Part of a small language model's weights.
Size: 14 layers, width 512, 6 heads of 128, MLP 2048 GELU, 68.4M parameters.
Training: a variant of Adam for these matrices, 731M tokens.
MLP neurons of a small language model. Each row is named by its layer, matrix (up: input weights) and neuron, and shows model dimensions 16-143. Each number is 128 + 24 x the weight over its row's rms, rounded and kept within 0 to 255.
A block is one neuron, or neurons of one layer that tend to fire together. After each block is what it responds to, as a language model described it from the Wikipedia text at the highest values.

L11.up105 [109 139 139 142 131 130 110 119 162 118 156 111 126 121 150 154  83  98 129 145 110 112 116 104 135  86 164 131 109 144  91 134 153 105 171 114 115 128 103 117 126  78 124 155 159 128  99 160 159 100 131 138 146 119 115 155 131 152  96 132 119 121 140 133 128 105 113 108 148 158 159 181 166 129 116 126 121 161 159 119 141 155 149 151 114 129 117 144 113 155 111 130 132  95 131 121 164  99 119 143 125  89 169 160  99  89 132 140 122 115 128 154 144 127 120 138 137 113 155 182 136 110 160  69 116 127 108 155]
L11.up108 [124 142 128 113 129 150 108 122 108 109  78 138 102 164 133 105 155 139 123  99  98 105 119 146 120 148 148 136 155 128  84 159  86 122 136 144 141 152 140 121 135 107 162 103 112 100 107 132 116 115 150 124  99 142  79 111  92 161 127 143 149 104 126 113 157 178 132 118 153 178 151 110 181 100 174 122 113  81  92 100 169 116 162 161 113 150 156 132  95 118 152 124 141  82 112 137 157 114 127 200 155 120 114  95 152  89 137 161 146 110 100 154 165 131 127 122 111 148 138 132 152 118 139 127 132 107 110 168]
L11.up227 [ 90 113 157 101 167 159 132 130 109 126  80 149  93 137 101 109 122 132 159 102 142 137  98 114 155  98 140 147 139 153 168 116 158 154 122 166 160 122 141 126 140  60 140 124 112 124 128 126 128 105 161 137 102 124  71 141 123 108 117 138  92 152 161 121 129 107 114 129 141 127 116 120 136 127 131 126 151 205 149 107 143 108 121 137  95 154 118 116 149 154 160 128 116 169  73 103 111 154 170 166 119 155 152 119 119 148 135 129 170 129 129 131 191 129 187  94 119 119 201 114 128 115 124 103 109 116 103 149]
L11.up339 [ 69 145 143 163 164 124 140 128 122 139 129 142 116 113  94 116 165  99 179 169  77 101  91 127  74 132 112 139 120 139 117 158 136 131 148 105 156 129 123 147 113 121 130 137 114 148 117 147 129 120 147 121 131  94 144 151 101 104 102 155 151 116 171 164 114 118 115 129 106 118 123 145 130  80 148 113 146 159 114 146 119 129 128 142  88 120 150 114 111 107 125  86 165 144 105 168 129 131 129 160  39 125 118 126 113 112  90 135  73  94 134 135 131 105 149 122 120 131 173 164 107 124 153 119  62 132  98 130]
L11.up1278 [134 130 166 121 131  77 109 129 146 118 117 130 110  97  87 131  91 101 159 156 152 126  97 117  80 139 166 145  89 159 115 176 101 149 112 109 163 140 114 106 148 103 150 147 101 120  60 127 117 122 135 127 127 168 141 149 146 125 139 152 137 122 110 129 160 129 124 141 122 143 111 119 157  80  97  96 139 136 164 130 130  96 141 118 104 144 135 120 139 108 119 150 142 134 111 104 136 139 150 197  77 124 116 190 129 100 118 154 104 132 132 144 134 133 137 100 111 135 189 112 134 132 146 124 105  96  61 115]
L11.up1522 [166 157 154 150 105 134 115 129 109 114 126 129 103  94 109 124  87 151  99 166 132 125 110 147 109 142 166 163 144 125 150 142 128 128 142  98  95 126 166 162 132 168 138 144 119  58 146 103 132 144 122 116 124 124  58 147 128 144 158 119 151  96 129 143 151 162 139  57 124 167 111 114 166 137 104 139 112 126 124 101 126 105 139 107 121 155 187 111 142 105 148 119 140 135 165 134 116  81 101 160 130 163 143 122 126 122 128 119 143 121 163 141 165 126 120  87 153 130 125 107 103 151  98 106 147 135 155  97]
L11.up1573 [125 144 120 140 150 106  92 115  93  96 127 129  82 144  89 161 105 149 143 114 123 123 124 144 148 152 119 121 111 131 133 133 116 135 156 130 116 143 122 134 139 147 103 142 126 116 115 113 127  86 145 159 119 109 153 149 144 125 148  96 123 148 139 128 151 118  97 102 164 128 114 129 154 143 131 122  91 142 131 132 124 134 149 157 129 154 138 153 116  92 133  78 102 116  90 153 146 129 135 157 114 111 121  93 117 134 124 132 147 140 106 163 135 153 119 116 128 135 151 126 144 121 138 116 126 140  69 123]
L11.up1621 [ 90  97 144 114 130 102 104 138 129 125 116 145 118 143 110 107 130 127 112 126 134 123 149 137  76 128 112  81 146  90 130 172 136 132 110 113 110 142 157 109 154 127 166 113  65 123  99 123 105  90 146 113 153 128 116 148 102 119 108 139 114 163 131 110 125 153  91 141 147 125  74 136 139 139 167 148 156 134 136 137 138 140 161 135 135 185 109 108 123 108 135 127 111 135 129 147 145 143 150 161  86 125 146 121 120 121 147 106 157 141 114 115 142 147 154 158 115  89  87 140 116 120  82  85 157 113 127  99]
Responds to: Fires on the first piece of a word split into several tokens, mostly capitalized name or place starts after initials or in tables (St·ennis, D·oty, Om·aha), plus digit-then-separator pieces in numbers (9.5, 2,700).

L8.up1671 [120 160 126 171 130 132 110 112  86 123 121 131 102 131  90 172 154 119 187 137 142 127  88 111  80 132 124  98 159 150  80 145  78 138 163  91 113 146 123 125 125 119 138 140 154 150 126  92  80 110  88 117 122 156 124 142 144 137  88 126 132 114 116 135 112 148 137 159 112 111 137 144 103 129  99  93 152 159 173 172 106 113 117 148 147 129 133 122 132 170 149 128 117 145 134 116 119  93 154 188  81 170 153 109 112 122 134 185 185 137 101 119 105 132 105 110 145  90 126 158  74 126 114  85 142 179 158 159]
Responds to: First fragments of multi-token verbs, mostly right after "to" or an auxiliary, in narrative prose, such as subd(ue), res(ist), h(ail), over(come).

L4.up601 [169 102 135 117 146 114  87 118 164 147 120 106 171 126 109  59 109 130 112 110 114 141 101  99 111 109 130 134 148 129 104 129 129 159 119 104 167 110 133 154 118 121 143 111 113 152  89 117 135 140 165 129 131 145 126 158 117 135 120 130 129 115 166 152 147 116 125  93 126 158 160 135 101 137 154 135 126 132 165 165 133 165 111 125 133 125 129 131  92 163 129 166 116 123 130 149 136 113 132 140 124  93 121 136 143 154 104  83 149 129 107  94 108 151  79 164 148 121 129 110 163 107 119 146 132 140 144 194]
L4.up956 [108 111 121 125 103 114 137 148 121 102 106 129 107 131 128 114 165 123 163 132 140 127 115 163  68 179 137  88 151 145  65 166 121 122 143 121 126 162 124 155 123 147 138 105  84 149 119 139 140  74 163 131 132 170 133 135 155 135 128 131 122 162 133 188 134 171 136 127 124 101 150 118 136 123 145 168 150 133  94 126 117  83 126  97  76 142 159 122 124  86 172 143 158 157  98  73 138 118  84  98  98 156 114  85 102 171  96 155 119 160 126 108 104 116  95 142 172 123 128 131 111 137 157 148 139 188 137 125]
L4.up977 [146 117 109 144 122 104 118 124 132 125 109 170 147 148 124 111 148 117 139 148 103 126 148 174 115 134  99 100 155 127  87 102 119 116 164 126 199 135 137 139 122 115 101 149  91  85 120  95 129 110 134 130 125 135 127 142 139 138 143 121 117 133 137 137 113 162  68 157 114 148 125 100 130 164 116 130 156 144  85 107 125  94 168 118 142 152 105 252 127 108 155 150 140 126 108  72  88 106 116 125 119 127 156 112  62 148 123 148  92 130  79 146 121  87 137 140 142 213 125 107 120   0 126 155 144 138 156 101]
L4.up1303 [128 126 138 122 110  81 136 116 118  89 133 149 137 152 129  99 138 101 157 121  99  93 148 130 133 165 146  93 159 164  60 139 147 149 161 102 189 113 133 149 143 155 104 114 126 141 100 135 128 138 142 148 123 144 146 132 179 134  64 125 134 137 162 138 126 172 148 161 108 132 106 147 145 108 118 110 134 137  96 125 150  81 143 121 146 151 138 135 114 114 141 158 108  80 129  92 138  92 142 101 130 119 152  88 142 146 155 147 104  95 111 125 153 105 146 113 103 119 100 124 162  74 160 135 157 183 142  90]
L4.up1415 [140 175  96 148 112 129 122 132 157 109 152 164 109 172  65 140 167 141 156 103 121 140  89 134 121 142 132 113 163 163 114 136 108 134 169 141 132 105 142 145 118 108 122 137 147 109  98 111 146 130 122 146 160 106 120 143 150 157 109 135 118 111 155 115  89  91  68 173 124 105 128 115 135 100 131 109  93 140 132 132  78 135 162 161 130 116 136 187 153 189 124 138 138 170 104  91 103 155 141 156  88  98 123 108 127 107 127 127 140 163  98 110 105 117 122 143 119 150 166 112 131 116 137 117 104 173 124 167]
L4.up1456 [134 129 126 149 121 106 113 148 106 154  90 152 105 113 129 130 109 112 105 140 146 107 155 185 127 164 169 124 117 151 109 128 137 173 137 117 153 128 155 105 134 111  91 107 135 109 124 122 123 134 135 142 124 114 140 156  93 180  98 174 155 142 134  93 151 123 129  95  95 146  89  99 191 139 142 147 147 167 124 109 133 124 150 116 126 136 100 146 164  81 108 170 134 153 108 109  94  92  93 138 116 178 137 124  94 159 170 154 133 136 123 156 158 135 141 154 120 160 117 113 100  97 129 137 159 131 120 118]
L4.up1614 [148 127 125 175  92 103  98 152 132 113 153 141 121 100 115 181 152 147 137 158 147  76  93 111 105 139 161 126  80 154 103 138  94 143 140 134 127 113 118 134 168 103 156 150 116 167 129 154 126 125 174 135 126 129 113 165 125 137 180 141 130  86 133 163 167 151 122 114  77 124 109 103 158 120 110 160 156 134 121 146 145 143 138 129 143 121 128 114 157 120 112 143 170 156 154 164 130 113 129 123 105 107 173 132 133  95 110 102 110 136 145 132 123 103 102 147 179 116 148 109 127 137 150 132 121 154  90 112]
L4.up1785 [115 119 129 142  94 181 118 138 157 105 142 137 132 118 109 121 140 119 128 112 132 120 141 142 130  77 142 148 107 130  86  98  97 131 154 128 146  92  95 109  87  80  95 135 128 129  89 167 130 103 132 136 126 122 169 151  87 160 110  99 128  92 144 160  92 134 145 138  96  91 137 116 140 145 109 151 134 182  86 162 101  91 124 111 150 155 124 149 114 121 128 146 138 160 114  72 104 122 118 121 127 141 112 118 160 110 135 124  95 162 124 105 140 119  85 100 160 138  97 130  88 136 118 127 105 130 114 111]
Responds to: Fires on the first token of a number or phrase, mostly the digit 1 opening a year or score (1939, 1–2), and "a" after a quote or parenthesis.

L8.up449 [112 130 161 141 152 125 129 134 123 130 133 108  83 110 107 175  86 107 112 122 129  95 139 101 151  94 153  95 163 160 133 153 126 133 168 132 128 108 174 100 153 111 115 126  94 121 108 175 142 105 151 171 157 128 150 155 136 134 127 139 138 161 143 133 115 103 125 121 156 128 120 153 151  91 128 112 101 145 127 163 131  88 151 123 150 153 116 109 121 131 157 113 156 139 125  96 123 146 123 158 111 158 152 142  78 107 105 132 159 132 138 122 139 124 120  83 141 113 156 130 119 107 132 120 114 140 143 106]
Responds to: First word-piece of a surname or other proper name, right after a first name or name start, as in Bill Hun(nefield), Dawn Stal(ey), David He(aly).

L11.up305 [159 109 160 141 160 114 120  96 169 120 104 138 146 113 114 105 163 127 155 143 123 143  92 109 131 138 149 148 159 156 154 135 106 124 148 112 135 159  95 129  96 136 151 148 133  97 157 155 105 136 173  90 151 135  96 155  77 151 105 127 136 133 145 123 156 103 147 138 168 136 157 129 145 126 132  97 139 118 112 120 107 127 116 108 115 157 183 117 129 120 102  75 123 107 106  78  98  97 130 159 115 153 154 130  94 103 142 148 128 164 120 137 161 110 101 142 111 112 172 135 106 135 108 122  99 124  82 148]
L11.up1026 [104  96 132  86  98 167 144 131 159 123 121 127 107  77 120 118 107 125 152 163 105 162 126 141 135 128 160 111 148 122 155 130 136 168 140  87 175 107  89  98 129 145  98 130  97 112 128  61 104 133 143 163 122 153 110 136 112 127 101 137 128 112 104 128 203 133 138 101 150 139 133 174  87 139 109 125 115 154 155 144 119 141 110 148  73  98 175 143 113 120  93 152 157 156 167 132 156  86  92 131 125 126 138 106 133 151  70 142 146  86 146 130 137 128  94 119 156 157 114 160 116 117 141 100 135 129 150  99]
L11.up1669 [105  93  85 161 109 135 125  84 117 151 107  98 102 140  99 130 124 134 149 119 126 147 152 105 161 154 140 136  93 103  89 142 152 110 143  98 183 140 106  81 143 121 114 104  93 118 158 137  90 151 175  93 130 130 130 103 117 142  90 137 126 130 127 129 157 142 162 117 130 130  92 153 133 143 115 105 108 111 136 139 107 130  84 161 122 135 130 136 134  93 121 151 117 102 146  84 120 127 128 134 102 129 134  98 132 100 156 144 179 187 125 144 141 156 151 117 129 109 115 161 131  75 109 110 133 119  87  96]
L11.up1719 [103 121 172 165 100 158 145 117 133 187 118 119 146  73 102 113  88  95 132 114 153 105 146 138 164 103 179 166 154 149 129 128 120 141 119  99 123 103 101  72 114 105 104 120 118 129 125  88 183 105  96 113 118 167 143 122 122 132 107 131 193 132  93 162 154 156 163 123 108 171 101 146 117 166 120  76  84 146 138 139 156 109 129 134 148 120 150 106 130 106 152 158 102 158 146  79 128 112 142 128  80 116 125 184 138 129 141 152 111 132 117 100 104 145 105 130 123 109 120 135 172  88 128 117 133 103 114 115]
L11.up1730 [132 125 146 111 134 120 159 146  95 160 126 171 131 142 105 176 155 131 146 167 130 136 105 135 114 152 158 101  94  86 113 124 135 138 125 125 156 168 134 146 174 157 109 109 129  94 140 128  85 144 150 136 132 119  97 127 151 133 106 133 151 119 173 114 137 143 111 121 154 133 136 116 131 117 125 121 111 139 132 122 114 140 141 178 132 136 125 155 139 128 108 112 132 116 103 128 129 123 126 133 109 140 141 100  86 114 145 172 154 152 124 168 110 124 117 156 114 118 139 116 115 100 151  96 173 125 118 140]
L11.up1830 [140 107 139 140 101 113 119 114 131 116 127 139 133 115  84 126 171  97 106 130 104  88  69 136 132 153 150 120  91 133 139 110 103 141 106 107  96 130 110  69 143 154 108 144 108 111  92  84 135 149 142 123 121 151 103 156 146 137 111 133 154 138 122 129 150 167 116 117 126 123 143 130 140  86 153  90 135 134 131 139 118 119 126 150 103 154 150 165 135 124 127 145 121 138 115 140 136 120 146 116 120 143 168 121  82 142 133 106 130 118 108 136 142 131  92  99 159 122 138 147  80 106 164  75  99 147 126  99]
L11.up1963 [123 121 127 126 102 117 124  91 151 109 116 147 116 146  87 121 188 136 143 113 150 129  98 130 125 146 122 149 132 137 142 135 104 158  96  84 163 129 134 106 135 163 152 141 142 155 124 112 118 117 123 112 133  81  76 140  96 181  92 114 166 131 143 148  97 128 127  97 128 101  91 178 141 104 141 134 128 153 141 141  96 104 138 147  60 128 168 130 138 111  80 161 145 182 115 135 146 180 130 133 139 129 125 117 137  77 132 140 137 136 116 127 151 155 102 122 153  94 155 172 100 128 144  73 129 144 168 169]
L11.up2004 [141  89 124 145 124 134 100 120 124  91  85 132 119 103 157 123 183  93 109 127  88 115 113 121 153 139 111 123 100 116  79 166  87 146 133 150 130 131 127 110 109 144 114 176 139  94 117 147  79 137  80  72 138 176 113 114 150 134 106 150 110  93 119 143 125 146 151 143 130 146 143 119 147  97 104 125 130 151 123 103  75 108 155 123 121 164 107 140 108 129 134 157 148 161 154 102 152 134  83 129 109 129 107 107 110 164  99 171 163 118 111 134 138 119  87 134 106  96 127 136 131 104 103 123 123 129 127 101]
Responds to: Fires on "a" tokens: mostly the article a (in a three-way match, a concern), strongest when a is the first piece of a longer word (a|fraid, a|rose, a|uspices).

L11.up115 [121 131 120 126 124 130 139 147  88 159 118 116 107 150 166 112 139 140 116 152  87 135  73 143 144 133 203 115 119 125 142 160 103 134 155 120 112 110 124 127 142 108 159 160 102 145 100 115 134 165 135  66 170 153 121 156 114 135 132 115 105 104 148 126 134 104 169 126 141  82 150 160 133 147 106  86 117 132 180 123 120 130 169 115 143 184 133 103 136 102 148 112 121 110 146  85 122 123 120 109 149 151 153 123 106 127 143  97 126 156 145 119 113  79  94 164 149  77 134 146 136 117 137 113 127 135 107 189]
L11.up178 [142 126 131 134 127 143 129 133 125 128 162 115 129 150  76 133 113 144 108 167  55 107 122 123 108 130 163 141 128 135 165 113 149 129 144  95 159 127 154 124 131  85 110 167  75 146 113 102 156 132 131 172 114 137 113 176 142 137  85 131 120 149 159 130 112 125 137 124 154 111 134 127 142 105 126  51 104 109 127 149 138  85 187 122 146 117 118 128 110 128 118 139 120 111 154 138 113 126 106 136 113 136  89  87 119 120 125 120 151 139 115 117 124  97 151 147 134 122 133 121 149  94 125 122 132 173 108 162]
L11.up459 [142 132 171 123 112 111 156  91 129  88 108 149 123 118 142 106 142 125 134 135 125 132 103 126 162 109  84 174 146 111 158 145  88 147 157 116 142 164 127 138 104 133 130 143 114 117 111 147 117 121 159 121 122 130 134 128  89 138 127 135 126 152 155 111  99 150 153 121 127  99 121 131 166 145 127 123  64 107 131 126 142 104 117 129  68 144 133 138 144 129 101 109 172 161  94 151 109 113 105 121 115 143 142  96 148 106 118 152 166 137 183 136 116 128 135 118 151 167 174 170 117 142 135 115 124 115 109 169]
L11.up880 [138 130  99 140 157 110 138 123  91 123 116 129 150 128 111 156 150 145 165 144 130 140 110 146  93 153 121 143 134  75 117 159 152 133 172 115 147 131 128  90 127 144 150 107 105 139 158 117 100 114 147 119 125 105 140 127 147 114 105 112 117 139 116 147 129 114 160 131 142 114 117  97 132 116 128  99 105 139 169  92 108 146 134  83 122 148 181 115 111 120 138 107  98 151 162  93 153 109 156 179  58 103 131 100 138 134 119 119 166 134  85 162 122 130 126 111 197  99 131 113 142 122 158 106 104 166 144 118]
L11.up920 [138 133 133 149 107  96 158 150 142 139 122 132 124 113  81 135 146 126 149 155 159 127 108 173 118 100 111 128  79 123  84 126 171 137 161 142  76 173 136 101 143 166 135 142 110 120 155 128 126 108 152 134 149  95  87 117 138 166 105 140 108  94 133 109 121 108 140 167  91 159 137 106 133 130 172 103 120 126 156 106 128 114 146 112 125  81 126 134 136 165 154 149  86 136 141 122  87 124 100 139 115 121 156 125 117 130 107 129 132  89 147 148 120 108 106 133 143 145 122 149 152 114 153 142 136 153  95 166]
L11.up1718 [152 121 150 121 104  83 125 136 107 113 109 169  92 138 109 110 143 138 139 143 134 126  60 130 138 109 119 115 109 119 113 134 163 135 140 116 138 131 108 119 144 115 130 134 103 147 119 134 156 170 132 104 159 141 114 158 140  96 104 114 150 122 151 123 102 123 137 136 110 106 124 127 164 126 132  92 111 101 164 152 143 138 157 105 132 151 140 146 125 151 122 128  88 122  95 134 125 109 135 135 115 154 142 140  92 126 119 152 156 164 118 140 106 108 124 145 171 137 108 119  89 114 141 112 132 134 147 191]
L11.up1858 [ 76 137 146 158 107  82  84 122  69 111  95 138 113 131 126 156 114 128 104  96 134 141 105 150 128 103 162 110 120 123  83 133 125 108 134 122 132 151 125 114 162  72 104 117 125 112 135 139 103  69 204  79 143 160 114 161 144 108  76 136 142 143 172  98 120 139 121  89 124 124 109 165 139 142 120  81 124 145 151 173 107 121 132 113 100 146 123 160 127 110  73 127 106 147  78 109 140 140 130 135 125 117 109 136 116 113 156 144 155 150  93 127 137 127 150 126 148  99 141 162 116 120 173 113 114 148 123 132]
L11.up1933 [141 103 122 104 123 118 156 135 122 116 132 122 115 143 128 106 151 101 101 124 119 178 128 153 138 121 159 138 106 137 127 147 154  96  92 151 158 140 126 113 119  93 147 114 119 134 127  98 141  99 113  89 150 139 105 146 151 130 112 172 145  93 127 108 106 164 198  95 131 114 135 121 111 128 103  81 138 159 139 156 104 146 142 130  87 174 122 130 132 115 165 158 120 110 119 130 145 122 113 162 152 131 153  83  91 112 160 120 134 139 136 146 154 154 118 119 152 106 122 149  86  93  78  98 160 144 154 123]
Responds to: Single-letter or short first pieces of words split into several tokens, mostly C/c as in Cameo, Calls, cataract, and circa "c.", often after a hyphen, quote or table bar.